config = dict(
    num_hidden_layers=8,
    hidden_size=640,
    num_attention_heads=10,
    num_key_value_heads=10,
    head_dim=64,
    intermediate_size=2560,
    vocab_size=32768,
    hidden_act='tanh_gelu',
    norm='layernorm',
    norm_place='pre',
    norm_eps=1e-05,
    positions='learned',
    qk_norm=False,
    attn_scale=0.125,
    bias='all',
    tie_word_embeddings=True,
    parallel_block=False,
    init='uniform',
    init_std_qkv=0.0142,
    init_std_o=0.00354,
    init_std_up=0.0142,
    init_std_down=0.00354,
    optimizer='muon_variant',
    learning_rate=0.00586,
    beta1=0.95,
    weight_decay=0.03,
    lr_head=0.00342,
    max_grad_norm=1.0,
    warmup_steps=200,
    schedule='wsd',
    decay_fraction=0.671,
    decay_shape='linear',
    final_lr_fraction=0.0,
    batch_tokens=65536,
    max_seq_len=2048,
    doc_mask=False,
    z_loss=1e-05,
    train_tokens=766500000,
    max_steps=11696,
    dataset='wikipedia_en',
)
MLP neurons of a small language model. Each row is named by its layer, matrix (up: input weights) and neuron, and shows model dimensions 112-207. Each number is 50 + 15 x the weight over its row's rms, rounded and kept within 0 to 99.
After each neuron's rows, "fires on" lists the tokens most often at its 100 highest values on Wikipedia text that the model never trained on. A number after a token or word is its count.

L4.up869:45 58 29 37 53 47 54 41 61 57 51 55 37 53 54 69 56 51 69 66 56 77 70 45 34 30 52 45 47 64 31 53 42 38 30 53 41 53 59 32 64 61 46 28 53 54 57 69 44 64 48 38 40 50 30 57 56 73 43 52 43 24 46 43 54 52 41 75 59 87 37 38 63 51 47 52 70 77 55 66 41 39 67 61 77 46 12 46 04 29 41 67 40 30 49 10
fires on: " and" 16, " to" 15, " or" 11, " well" 8, " " 6, " only" 5

L4.up2158:55 48 53 39 35 60 49 39 57 30 57 77 57 22 76 40 45 41 62 44 73 22 47 50 44 66 54 41 56 43 58 57 38 82 51 36 54 60 49 32 36 28 25 34 58 42 29 66 26 44 56 32 74 33 29 39 52 53 11 61 62 77 53 73 55 63 56 58 36 60 54 31 34 65 35 28 50 54 42 77 51 49 42 29 54 64 47 32 64 67 69 46 44 61 47 72
fires on: " was" 23, " as" 22, " is" 20, "," 9, " been" 5, " in" 4

L4.up628:69 62 56 62 36 76 67 86 41 46 52 74 78 37 54 72 63 45 53 32 56 30 48 60 58 49 49 75 45 69 43 65 37 48 52 38 64 35 54 71 84 32 36 44 42 31 60 56 59 44 49 50 43 59 44 49 51 47 56 54 73 51 40 34 54 47 60 51 24 53 45 49 54 63 31 51 55 43 56 45 46 65 40 71 61 53 23 41 40 36 52 68 54 81 53 70
fires on: "," 26, "'s" 12, " Co" 5, " wrote" 4, " stated" 4

L4.up943:44 25 82 45 22 47 59 68 30 64 52 48 53 35 48 20 40 42 48 46 48 44 65 21 41 48 37 72 44 42 52 56 43 49 51 46 24 39 37 38 53 55 42 36 43 32 74 56 65 30 59 60 44 21 60 75 52 45 62 52 56 24 63 71 45 28 60 55 33 73 35 40 48 43 42 35 41 79 53 37 35 66 56 62 59 25 57 58 37 37 69 71 56 62 63 47
fires on: " of" 37, "." 11, " &" 7, " Football" 5

L4.up1274:53 24 62 49 39 57 25 22 65 58 46 42 28 53 44 32 52 44 30 54 48 43 88 37 44 20 57 37 43 62 67 75 49 52 52 53 37 27 65 80 42 38 72 50 57 23 32 53 56 42 47 58 73 45 25 42 33 61 59 53 95 39 55 52 42 61 34 45 77 18 50 46 63 73 33 34 46 53 73 42 61 64 44 51 04 61 59 51 49 51 56 59 50 48 31 65
fires on: " the" 30, " in" 25, " into" 4, " " 4

L4.up1827:61 45 68 40 51 58 59 62 65 33 41 58 49 50 68 22 55 58 64 47 15 63 65 62 55 52 58 32 65 64 65 30 27 54 39 12 74 62 51 51 38 42 59 41 45 33 29 63 52 78 52 32 11 60 33 43 25 47 45 46 52 48 17 63 73 65 52 44 61 71 63 64 56 29 30 56 50 55 37 47 38 79 34 36 21 63 73 30 58 61 27 53 32 50 42 41
fires on: " and" 17, " that" 14, " which" 13, "," 12, " who" 10, " of" 4

L4.up2483:43 45 49 78 53 48 50 87 38 61 40 47 48 40 60 54 48 57 36 38 49 36 26 19 52 38 45 46 55 49 68 60 18 53 65 20 40 66 57 52 23 40 81 48 65 64 58 68 49 54 71 34 36 23 34 34 54 66 50 40 49 56 64 20 46 47 44 65 53 56 68 05 34 46 53 46 66 43 49 45 38 48 63 43 37 80 47 24 30 66 40 39 37 68 32 25
fires on: " of" 57, "{\\" 6, "-up" 5, " up" 5

L4.up2252:44 44 36 29 55 65 75 45 47 63 52 16 47 31 61 42 49 24 46 14 43 22 45 35 45 63 75 49 47 45 74 56 60 38 32 50 67 56 62 50 14 62 47 76 64 36 60 56 04 53 65 34 48 54 49 50 34 44 62 64 64 53 48 48 11 53 41 69 21 54 49 31 51 75 50 54 49 49 62 46 51 41 76 61 05 58 64 40 40 63 28 57 31 32 63 57
fires on: " (" 37, " up" 9, " out" 8, "===" 7, " of" 5, " as" 4

L4.up425:41 64 55 57 52 60 44 57 38 50 45 56 47 48 33 38 35 32 50 22 78 38 55 48 43 77 40 50 07 45 40 27 58 61 49 71 20 61 27 74 66 24 41 37 46 42 53 45 44 99 34 80 34 25 61 57 50 72 20 54 57 41 49 39 54 59 34 36 37 44 44 52 59 38 49 41 28 43 68 43 34 60 34 67 40 48 41 53 56 28 54 43 28 38 52 58
fires on: " " 54, " &" 5, "," 5

L4.up599:62 45 44 40 48 42 43 56 58 48 74 64 63 54 31 36 62 38 76 35 54 19 48 54 52 23 33 76 16 54 55 38 43 27 62 32 62 32 49 44 56 58 69 41 24 43 45 49 35 66 44 29 54 41 49 36 23 21 35 53 49 51 26 35 38 39 57 39 49 28 48 45 41 70 19 20 39 62 63 55 43 23 90 46 31 51 40 49 58 50 35 80 21 67 80 44
fires on: " of" 38, " " 31, " the" 13, "," 4, " \"" 4

L4.up357:68 31 47 65 47 50 46 59 48 60 44 43 29 60 46 54 52 58 43 39 57 52 60 66 11 56 55 34 57 37 60 24 54 70 57 62 40 36 41 36 68 46 38 37 64 59 28 39 18 52 43 18 18 41 68 00 56 69 29 42 57 29 22 24 68 60 45 61 47 44 24 45 57 38 61 99 60 23 62 74 48 45 69 20 55 66 61 42 14 82 52 41 38 61 46 37
fires on: " " 35, " |" 23, " and" 8, "3" 6, "2" 5

L4.up2315:32 58 60 63 59 53 59 66 25 75 39 37 35 77 66 36 16 59 41 12 37 57 27 50 63 44 41 73 49 26 64 58 49 63 51 51 58 47 66 35 67 71 51 53 41 42 55 71 10 44 80 57 55 55 28 61 35 54 62 51 50 58 29 19 54 45 44 30 33 61 63 54 19 42 41 53 47 68 52 36 44 60 34 20 52 38 56 39 70 34 29 35 48 37 20 62
fires on: " a" 34, "ing" 9, " A" 8, " following" 6

L4.up170:43 47 46 46 27 60 62 40 47 57 60 42 35 49 49 48 77 40 87 55 47 41 65 50 40 52 49 29 34 37 57 69 51 66 33 54 72 18 81 63 42 52 35 50 52 61 37 64 57 42 65 71 59 57 43 49 59 43 24 52 27 46 60 37 40 43 40 20 52 51 51 53 45 57 69 52 30 33 39 66 50 39 47 24 30 60 65 61 70 53 35 40 51 72 33 56
fires on: " in" 39, "," 15, " the" 9, " to" 9, " The" 4

L4.up1461:65 43 47 63 63 62 40 46 50 46 53 45 71 59 57 60 24 41 51 34 42 55 38 56 66 49 46 73 31 47 57 38 54 54 80 84 57 48 40 75 52 68 59 38 46 44 54 48 59 38 47 20 62 48 50 55 62 46 39 40 46 61 32 52 37 13 48 21 61 57 53 68 69 49 50 42 61 67 79 55 59 68 28 52 46 27 61 36 45 54 29 65 45 71 47 16
fires on: "," 39, " and" 24, " which" 10, ")," 6

L4.up1622:36 46 45 53 46 56 39 75 55 37 40 45 50 65 58 47 35 74 26 67 35 34 60 61 62 40 35 58 45 51 51 62 57 42 37 49 51 30 31 53 52 62 55 47 59 44 61 62 56 19 56 63 66 72 48 60 48 56 31 54 62 62 82 75 25 75 43 63 46 48 51 34 45 66 46 56 43 47 46 45 43 68 52 60 43 62 48 39 32 81 59 42 67 35 56 46
fires on: "\n\n" 22, ")\n\n" 12, " /" 7, ":" 5, " |" 4, ")" 4

L4.up1784:26 59 51 59 47 60 33 63 27 51 69 09 38 73 47 38 62 14 57 30 51 30 58 42 57 70 52 46 02 70 22 58 74 29 59 73 39 41 60 57 80 52 70 45 63 59 46 23 52 45 58 34 42 22 17 44 42 69 54 26 50 21 37 40 39 43 43 55 39 50 57 45 66 49 55 25 35 62 44 33 11 49 50 43 70 39 48 35 51 67 44 57 63 41 39 69
fires on: " a" 25, " and" 21, "," 9, " was" 5, " for" 5

L4.up146:56 46 49 46 51 97 54 56 49 47 23 48 45 07 37 39 48 62 61 55 50 23 62 38 48 53 41 51 48 50 48 55 61 51 58 53 49 39 42 20 87 19 47 53 51 42 18 54 67 75 53 34 35 47 57 13 41 66 77 61 76 39 49 52 63 80 15 71 49 44 54 66 23 24 63 80 68 92 31 46 50 85 67 35 51 49 38 46 66 50 46 52 45 58 42 42
fires on: " |" 35, " to" 21, " " 16, ";" 9, " |\n" 4

L4.up2087:45 53 33 47 64 43 46 24 42 83 50 32 31 61 70 45 77 40 57 35 58 32 37 58 43 70 51 45 49 80 59 62 42 20 13 42 58 67 46 44 38 57 59 70 54 58 62 48 45 72 43 71 57 65 40 30 60 49 70 60 50 52 37 29 61 54 43 62 55 36 51 44 61 45 41 62 63 61 69 56 61 56 56 33 69 31 21 75 76 60 45 49 51 40 49 54
fires on: " |" 23, "|" 11, " /" 10, " " 8, "%" 7, ":" 6

L4.up2542:44 53 44 64 47 60 75 45 74 53 42 54 34 26 46 54 74 48 49 49 44 03 16 66 18 63 64 41 26 77 41 40 58 41 43 62 40 50 42 41 29 67 50 52 43 66 34 32 40 44 62 54 46 43 57 40 53 27 31 51 50 60 47 51 30 73 59 65 39 49 28 37 57 63 39 53 44 69 46 58 48 60 49 50 43 39 44 75 41 68 66 37 66 37 61 43
fires on: "," 65

L4.up502:42 36 48 35 64 64 84 44 52 46 59 64 49 48 83 49 59 57 40 46 34 55 50 54 26 51 61 58 35 29 30 26 43 65 67 53 42 40 17 60 62 57 62 32 44 54 41 53 47 51 47 63 21 21 36 56 42 63 59 33 28 46 83 54 41 71 28 61 35 87 46 59 57 59 29 46 59 61 46 30 39 39 50 50 44 43 37 35 63 37 66 49 27 48 42 34
fires on: "-" 27, "." 26, "," 5, "C" 4

L4.up1888:70 64 51 60 47 64 62 59 34 72 47 53 74 50 62 39 42 21 47 84 75 67 52 32 54 43 32 36 42 32 25 70 38 63 66 46 55 70 26 56 45 56 63 58 45 72 59 31 61 64 80 41 52 43 56 61 47 25 42 45 51 59 44 48 54 52 77 34 35 54 69 22 46 31 63 37 86 50 48 45 38 61 43 48 43 53 19 40 43 70 74 52 74 35 35 23
fires on: "-" 40, " " 25, " For" 5, " His" 4, " In" 4

L4.up1278:33 16 62 45 39 42 41 69 58 57 51 34 52 72 11 62 31 28 62 62 22 42 24 51 32 45 34 69 20 54 67 55 64 53 52 43 39 41 52 34 42 34 39 68 72 41 65 41 46 39 41 53 74 65 35 46 41 33 70 43 55 71 67 39 35 55 58 49 60 75 57 43 60 45 53 51 36 49 31 46 44 70 51 61 46 56 80 42 78 54 34 38 39 46 50 79
fires on: " " 42, " |" 9, " together" 7, "-" 5, ")" 4

L4.up1972:46 41 42 28 50 32 54 56 61 46 61 57 40 78 36 15 85 54 50 43 26 76 62 45 69 60 45 54 26 54 34 57 53 44 36 45 69 52 28 10 43 45 59 66 57 53 73 45 66 63 43 38 45 53 54 58 68 54 48 24 53 51 65 34 50 54 42 49 39 62 34 74 63 48 50 59 44 32 21 49 58 24 48 56 68 20 60 38 58 56 67 55 59 38 40 42
fires on: " " 42, "." 8, " League" 5, " career" 4, "–" 4

L4.up1687:71 52 53 29 56 46 68 29 42 59 66 29 64 61 54 55 49 34 56 70 42 82 44 51 53 24 84 34 32 33 29 41 43 23 38 56 45 47 41 53 26 48 58 17 45 49 38 07 58 47 60 61 80 34 54 59 75 34 49 44 55 47 50 76 53 37 24 69 74 55 66 49 45 44 60 58 57 63 59 10 52 46 44 45 60 35 17 42 70 53 69 56 39 51 49 30
fires on: " and" 33, "," 26, "200" 7, "." 7, "c" 4

L4.up1049:40 56 61 29 40 64 32 56 58 40 60 21 48 48 30 60 79 48 40 59 39 40 32 57 38 51 56 25 55 59 45 37 89 51 59 73 46 32 40 39 41 65 50 57 36 47 43 55 46 27 60 59 51 39 52 46 71 73 41 35 42 63 57 42 41 83 34 81 61 91 19 55 39 42 51 59 81 46 30 52 51 31 47 41 63 43 42 75 45 53 51 57 40 58 51 33
fires on: " " 43, "7" 7, "3" 4, " of" 4, "6" 4, "," 4

L4.up691:54 52 93 36 38 43 65 65 39 54 28 53 38 38 46 84 68 35 71 44 63 57 45 35 17 61 48 35 32 67 51 62 39 47 32 67 59 32 27 32 45 40 64 51 36 64 41 68 33 49 36 56 74 58 53 47 47 65 33 41 66 61 37 37 68 51 25 63 38 43 57 60 58 60 64 42 72 24 37 47 63 72 18 46 74 34 42 33 24 32 66 65 54 61 60 36
fires on: " and" 44, " to" 15, "," 9, " " 9, " or" 4, " –" 4

L4.up2548:47 38 64 43 79 42 52 50 31 40 22 66 42 48 55 37 24 63 56 70 40 41 42 43 53 54 44 87 45 65 46 60 62 61 56 55 47 33 39 54 51 66 44 95 66 62 19 74 44 44 85 54 48 46 40 45 36 39 49 82 49 64 58 50 20 37 64 35 58 62 64 22 79 51 36 41 35 55 54 53 51 62 49 38 47 51 57 58 50 64 26 55 42 62 51 60
fires on: " the" 53, " each" 8, ":" 8, " those" 5

L4.up2152:44 46 58 71 50 60 60 33 36 64 19 39 62 63 40 48 39 79 53 49 55 60 58 38 69 46 45 58 42 66 54 43 42 79 56 39 43 43 47 63 29 57 34 42 16 35 36 42 64 49 56 22 28 55 69 52 55 42 53 48 50 50 23 64 60 43 67 60 77 56 33 59 40 42 65 68 70 75 51 45 56 63 62 76 47 43 75 28 49 38 40 52 61 38 61 31
fires on: "," 89, "\"," 4

L4.up1524:35 47 36 46 60 35 55 45 50 54 45 41 55 54 49 52 58 34 49 61 35 57 63 38 62 59 43 79 32 47 31 67 53 61 48 45 39 47 50 73 53 50 55 31 35 51 54 59 58 54 84 06 72 59 46 75 39 58 75 66 69 33 85 47 68 62 62 48 31 25 50 40 79 50 37 61 97 51 59 51 43 63 29 69 51 56 42 57 43 69 75 60 38 49 45 63
fires on: " " 53, "200" 25

L4.up1417:51 53 55 30 65 62 47 73 63 59 71 65 38 39 68 38 74 46 58 51 45 33 64 75 51 36 28 63 71 33 72 54 52 55 54 51 75 52 64 65 46 42 41 32 37 60 35 51 71 45 58 45 70 35 29 34 56 87 45 43 34 66 38 57 73 69 42 41 47 36 54 40 59 49 40 21 57 41 44 60 62 47 37 54 09 49 29 64 36 38 46 63 45 50 72 49
fires on: " the" 17, " it" 13, "|" 13, " of" 12, " other" 6

L4.up786:20 38 65 23 66 53 57 59 47 58 52 42 63 51 60 59 54 38 34 59 53 74 32 54 68 44 72 51 32 37 62 54 44 71 44 59 40 41 46 70 55 76 46 48 33 34 37 49 53 64 62 41 55 36 49 55 61 56 38 32 59 58 40 18 33 67 36 33 39 48 45 19 50 27 39 19 45 72 39 50 62 61 81 36 39 61 31 54 22 47 37 38 67 60 46 54
fires on: " of" 29, "-" 17, ":" 13, " the" 9, " on" 7

L4.up463:40 44 61 51 64 60 72 52 74 54 53 64 71 58 52 48 61 69 11 56 36 46 56 33 48 28 48 66 44 29 55 14 41 48 25 34 48 48 24 16 47 51 55 45 55 46 24 50 58 50 33 31 49 42 48 58 47 68 30 38 57 39 23 41 49 41 54 60 28 38 58 64 45 61 52 37 57 82 46 51 34 55 51 47 58 64 50 52 76 61 38 65 61 52 37 32
fires on: "-" 30, " in" 14, "," 8, "/" 5, "o" 4, " M" 4

L4.up719:76 39 29 55 60 35 68 26 43 56 36 36 46 58 54 25 57 49 51 62 66 65 19 59 48 42 46 50 43 56 39 35 21 43 53 60 42 73 55 23 19 50 49 27 43 12 66 28 58 61 69 48 23 52 86 41 68 59 18 58 54 46 30 52 43 39 69 49 54 62 42 57 58 46 72 54 56 48 66 56 80 52 65 56 51 38 49 54 61 38 33 38 47 75 34 38
fires on: " that" 35, "," 21, " all" 17, " to" 4, " most" 4

L4.up587:15 39 52 59 39 43 54 40 66 51 42 24 55 60 30 47 23 43 67 73 28 48 51 67 50 30 41 64 63 77 51 48 50 13 67 77 70 43 42 52 56 54 57 55 58 39 52 55 34 24 54 54 37 61 59 44 61 64 42 61 73 66 37 39 58 55 34 70 71 49 16 44 69 51 71 66 33 50 64 51 34 58 57 67 64 54 37 39 57 41 47 46 38 67 57 42
fires on: " /" 17, "-" 15, " " 11, " code" 8, ":" 6, "′" 5

L4.up1424:77 53 68 30 41 42 37 53 66 37 64 62 85 73 28 52 54 42 58 42 43 69 53 53 21 80 39 54 28 55 25 33 49 50 68 60 48 68 55 53 71 28 40 26 31 23 58 36 49 40 33 60 59 41 65 56 50 36 59 38 52 59 42 62 45 11 62 52 49 76 38 44 47 47 54 44 65 47 44 47 40 68 41 43 56 67 33 67 72 33 51 49 29 65 49 27
fires on: " that" 32, "," 19, " when" 7, " which" 6, " by" 5, " and" 4

L4.up2223:50 48 40 49 67 37 44 54 59 50 39 61 35 76 31 74 45 36 83 72 50 58 81 64 59 49 48 53 66 39 41 65 36 44 57 38 53 36 47 65 55 36 28 57 77 63 43 72 36 69 81 20 53 38 35 50 60 43 35 35 21 42 47 48 63 34 84 42 74 15 59 40 73 39 41 15 18 45 52 36 62 98 41 52 50 31 53 67 75 43 37 47 45 71 32 58
fires on: " as" 19, " and" 12, " addition" 11, " with" 10, "," 6, " of" 4

L4.up1785:45 71 26 50 67 49 73 51 60 49 49 43 50 55 46 49 59 48 42 50 53 87 69 44 53 30 46 43 45 53 40 56 42 66 63 60 64 63 76 39 39 29 72 26 39 59 49 50 50 41 55 43 67 36 43 46 42 35 40 78 46 43 50 45 45 34 65 27 51 60 57 56 60 32 45 16 72 53 58 65 42 52 41 45 51 36 30 68 53 46 48 50 67 29 66 07
fires on: " and" 33, "," 26, "-" 12, " " 7, " &" 6, " A" 4

L4.up443:57 51 50 27 35 44 47 70 42 54 34 59 23 51 65 52 66 10 18 29 65 68 56 39 57 34 71 35 52 45 45 43 36 30 36 37 48 26 17 66 38 46 27 39 27 52 40 33 48 47 52 40 59 47 37 50 65 52 70 56 40 46 34 47 78 72 58 32 48 34 44 53 64 41 74 49 35 60 52 09 45 55 32 45 82 44 34 81 39 67 49 64 43 68 24 47
fires on: " and" 52, " as" 20, " to" 4, " both" 4

L4.up2268:67 67 70 44 29 48 48 38 69 47 57 39 64 60 59 44 67 88 36 60 61 62 59 70 20 13 55 04 50 16 45 52 37 52 42 37 34 35 60 52 51 47 39 39 80 50 76 59 63 40 42 69 50 52 40 32 29 63 42 55 35 70 60 15 58 51 47 90 71 52 37 44 59 37 52 52 64 30 51 65 42 65 60 69 55 53 53 54 21 58 35 56 41 46 46 58
fires on: "." 25, " " 15, ":" 13, " July" 5, "0" 5, "3" 5

L4.up195:46 45 38 50 48 50 45 29 69 52 57 51 40 44 45 45 50 74 55 63 53 60 74 40 45 47 61 49 32 68 62 57 59 78 61 51 36 65 65 30 65 46 43 39 32 45 56 50 64 78 68 52 43 43 47 60 43 46 64 49 19 30 49 31 31 54 49 61 49 57 57 54 43 29 67 43 45 56 49 18 73 61 69 69 58 38 69 21 72 49 47 47 61 40 48 47
fires on: "," 18, "1" 14, "0" 8, "3" 7, "2" 6, "00" 5

L4.up2367:40 50 30 45 40 59 72 59 44 63 42 58 63 41 71 35 34 40 36 71 54 42 59 54 67 46 53 50 65 51 33 39 48 32 42 53 82 53 47 65 58 50 49 56 55 46 05 52 60 79 70 73 65 17 38 78 59 35 62 38 72 51 34 65 46 53 61 47 49 62 37 48 80 43 59 37 70 49 51 28 53 46 52 52 47 64 50 42 47 81 39 55 25 52 37 28
fires on: " |" 42, " |\n" 9, " the" 8, ":" 5

L4.up2334:51 60 70 63 51 56 64 61 55 35 34 69 20 58 67 57 50 45 51 42 69 59 77 42 41 40 55 50 00 62 57 54 47 55 31 39 36 64 36 55 61 44 53 45 52 47 49 42 48 60 58 43 62 45 18 51 42 60 46 42 59 54 48 62 43 50 53 50 22 55 74 62 56 44 38 48 24 41 48 43 42 48 52 47 75 68 55 41 31 48 50 62 33 33 59 64
fires on: " and" 45, " also" 10, "," 6, " north" 4

L4.up1261:56 46 46 48 64 89 73 64 35 49 83 58 53 35 72 43 70 57 48 35 49 59 59 37 46 29 63 53 16 32 44 27 53 25 44 29 48 79 27 38 45 59 38 57 28 22 32 41 33 30 67 45 62 30 45 57 63 34 51 33 73 76 25 61 24 56 39 44 28 75 31 39 76 41 64 44 66 57 59 54 54 39 49 71 59 40 49 45 68 53 32 50 35 36 61 53
fires on: " " 43, " the" 16, " (" 11, " |" 6, " of" 5

L4.up1113:35 66 36 72 41 31 41 60 44 71 72 43 34 55 57 54 43 50 55 50 68 38 53 29 48 65 61 40 40 46 52 41 53 35 21 50 58 66 37 34 71 29 45 59 22 47 45 54 55 81 31 29 67 48 48 62 38 44 63 36 57 46 59 55 49 39 37 50 56 57 36 35 67 53 29 54 55 63 27 56 52 76 77 83 56 47 54 31 56 87 32 44 58 54 41 66
fires on: " " 52, "first" 4, " |" 4, " after" 4

L4.up1160:25 49 52 28 48 28 54 69 42 29 54 79 49 82 55 39 65 52 72 62 12 56 43 62 33 52 36 49 42 67 18 56 59 53 37 71 38 51 24 54 46 19 35 48 34 60 35 45 28 36 43 57 38 28 36 44 78 61 24 36 29 27 61 63 31 54 43 48 43 41 39 35 61 46 48 37 61 46 35 63 51 63 40 48 45 47 70 56 54 51 54 55 38 42 71 43
fires on: "–" 35, "." 12, "," 10, " and" 8, " that" 4, "0" 4

L4.up1377:41 41 54 46 39 53 69 65 43 76 69 43 64 49 75 65 71 56 47 55 49 70 58 29 62 39 57 33 23 53 52 14 60 10 54 26 29 78 57 39 52 72 72 48 43 21 45 60 58 56 75 52 48 22 35 72 48 38 53 31 71 54 60 20 55 44 61 65 43 44 39 28 42 61 47 39 37 52 41 44 33 48 90 36 58 43 27 26 38 54 52 66 60 49 75 39
fires on: " " 32, " of" 13, "-" 8, "0" 6, "." 6, "1" 4

L4.up2306:32 80 33 35 57 54 41 60 59 63 63 51 51 29 69 70 44 55 26 15 35 08 50 49 24 25 72 57 47 40 47 43 27 33 62 71 45 62 38 16 25 53 39 49 42 43 81 55 36 49 63 69 55 56 51 69 66 83 70 60 38 63 15 39 37 31 42 57 60 51 27 34 64 63 60 26 63 38 67 36 52 54 41 69 45 51 55 51 37 45 38 41 58 49 40 66
fires on: " |" 26, ";" 16, " " 14, "." 9, "0" 9, " ." 5

L4.up551:39 77 33 33 59 49 36 70 78 52 52 41 22 29 69 30 82 53 39 48 04 63 50 63 36 64 37 61 50 42 49 56 22 45 48 33 56 59 49 31 41 46 32 51 28 53 48 62 43 46 65 59 68 54 33 68 41 72 31 54 38 49 51 63 40 53 59 61 55 42 73 43 76 10 41 39 37 45 33 54 35 19 40 45 45 81 38 54 54 60 55 60 42 71 60 58
fires on: " of" 18, " the" 17, " " 10, " and" 7, " to" 6, " at" 6

L4.up1949:78 42 87 51 48 41 57 31 59 68 57 61 57 63 37 49 56 36 35 54 57 79 22 56 57 53 49 48 38 42 41 66 42 63 51 50 46 60 31 39 60 81 40 64 51 39 53 56 52 58 48 67 49 58 37 33 60 48 43 49 44 00 55 40 71 47 48 60 30 64 37 45 46 44 53 38 34 52 52 56 82 72 62 37 62 55 50 60 44 35 16 63 18 38 62 40
fires on: " and" 56, " " 9, " or" 6, "18" 4

L4.up120:41 64 69 46 47 49 61 46 31 37 41 48 39 45 43 57 37 20 43 65 66 17 60 26 55 65 54 60 59 59 39 29 48 44 67 57 48 66 53 47 58 53 65 44 62 32 40 62 32 41 57 64 42 40 60 40 28 53 57 53 47 35 44 60 52 25 24 63 68 67 46 34 69 26 65 21 42 39 47 35 70 57 55 51 55 47 69 36 49 42 59 48 63 44 79 54
fires on: " of" 23, " and" 15, "/" 5, " &" 4, "or" 4

L4.up2537:50 41 63 56 26 83 48 75 42 34 56 33 35 53 46 37 40 53 61 40 82 37 72 50 53 43 56 55 48 42 64 56 60 19 27 49 47 59 48 47 30 66 51 57 49 35 32 41 46 67 43 47 51 44 35 59 45 43 34 69 61 51 68 60 54 54 60 13 30 62 57 43 35 43 66 63 45 37 57 45 34 46 40 41 55 19 63 40 77 48 53 25 04 59 71 50
fires on: " that" 24, " in" 14, "," 11, " [" 6, " which" 6, " " 5

L4.up1653:19 37 64 13 67 20 37 41 17 32 29 53 40 35 62 42 61 62 57 48 60 58 70 65 54 60 54 28 65 59 50 58 47 68 48 35 91 46 20 64 58 47 58 40 18 48 29 58 70 55 56 35 46 38 19 48 45 61 64 49 23 82 44 55 53 52 36 30 85 49 70 25 52 38 46 64 56 63 44 45 39 44 48 10 66 54 35 45 16 39 41 71 45 47 34 64
fires on: " the" 48, "," 15, " of" 14, " for" 4

L4.up1405:38 46 57 51 41 41 61 52 67 26 62 40 80 41 66 68 49 20 38 33 56 34 63 46 33 52 62 61 31 63 37 47 27 36 32 53 46 40 60 95 48 64 29 45 59 37 34 55 75 50 34 44 45 29 54 65 81 39 20 66 60 74 67 50 55 71 23 49 26 44 62 40 36 61 24 41 30 24 59 59 57 44 32 43 62 57 37 41 51 47 56 52 29 51 34 51
fires on: "," 74, " and" 20

L4.up1749:20 40 57 52 34 38 56 56 41 63 51 56 53 51 76 64 51 39 52 75 62 66 37 29 57 65 56 44 57 58 43 50 40 47 68 51 46 53 04 57 48 66 34 64 63 52 29 45 52 37 34 46 34 51 48 69 37 48 57 45 48 34 64 41 36 74 48 41 36 52 68 49 68 58 62 41 51 32 57 54 48 42 30 50 58 49 45 27 39 43 43 42 28 63 53 30
fires on: " of" 23, " the" 18, " and" 11, " as" 5, " (" 4

L4.up2228:56 43 69 27 40 56 35 45 52 43 56 50 51 50 66 73 41 27 67 46 68 56 64 50 42 74 52 45 74 71 25 65 76 58 28 67 51 44 63 55 37 45 92 46 50 53 47 43 60 55 32 40 51 38 29 36 42 80 45 66 64 48 56 32 22 32 39 57 72 56 53 29 62 55 46 45 35 69 60 57 33 39 44 69 53 16 47 52 64 43 47 57 51 49 80 09
fires on: " to" 31, " and" 16, " her" 9, " his" 7, " of" 6

L4.up1800:34 80 42 55 68 31 38 41 35 45 58 44 70 32 38 43 60 42 57 23 52 46 57 44 68 42 41 25 50 48 52 42 62 49 51 69 50 58 55 18 68 54 53 54 53 57 57 54 47 74 66 25 38 26 33 45 57 56 60 49 30 51 42 73 58 48 26 59 44 47 77 58 38 59 58 30 35 36 47 35 48 60 25 55 56 79 70 39 45 63 75 48 44 38 20 60
fires on: " of" 37, " name" 8, " town" 7, " title" 4

L4.up2536:49 24 52 20 67 27 39 65 65 60 47 53 51 99 52 57 46 55 65 40 38 43 46 47 40 45 39 42 43 54 63 67 67 73 34 52 27 56 50 57 56 42 48 60 52 61 62 60 30 65 54 27 58 56 64 53 49 52 61 54 90 24 62 60 52 41 39 36 37 57 52 21 86 22 21 55 48 48 36 63 54 43 37 69 55 20 38 40 30 36 36 64 48 30 57 44
fires on: " to" 61, "," 5, " and" 4

L4.up2006:34 66 66 53 55 58 28 58 19 42 44 32 45 52 34 43 86 25 58 18 41 57 41 36 58 50 54 50 53 37 63 47 58 51 62 47 55 70 36 37 51 72 53 66 70 57 81 57 40 64 61 68 59 58 21 09 24 18 83 22 30 56 43 13 74 74 58 53 47 54 38 21 40 61 69 68 34 33 75 37 41 55 16 53 48 37 41 35 52 69 37 31 36 37 39 53
fires on: " on" 29, " H" 27, " a" 5

L4.up846:46 16 55 60 40 29 64 56 41 50 55 50 43 65 50 40 30 57 53 75 60 44 46 52 41 62 57 62 57 61 53 43 45 38 35 43 52 34 30 48 47 45 78 52 36 46 70 48 11 62 39 69 52 39 43 45 46 72 25 47 54 47 56 44 66 38 46 73 67 66 65 37 02 59 86 70 36 26 77 49 51 36 61 50 52 34 60 52 34 43 54 51 78 03 86 36
fires on: "-" 27, ":" 18, "|" 8, " " 6, " |" 4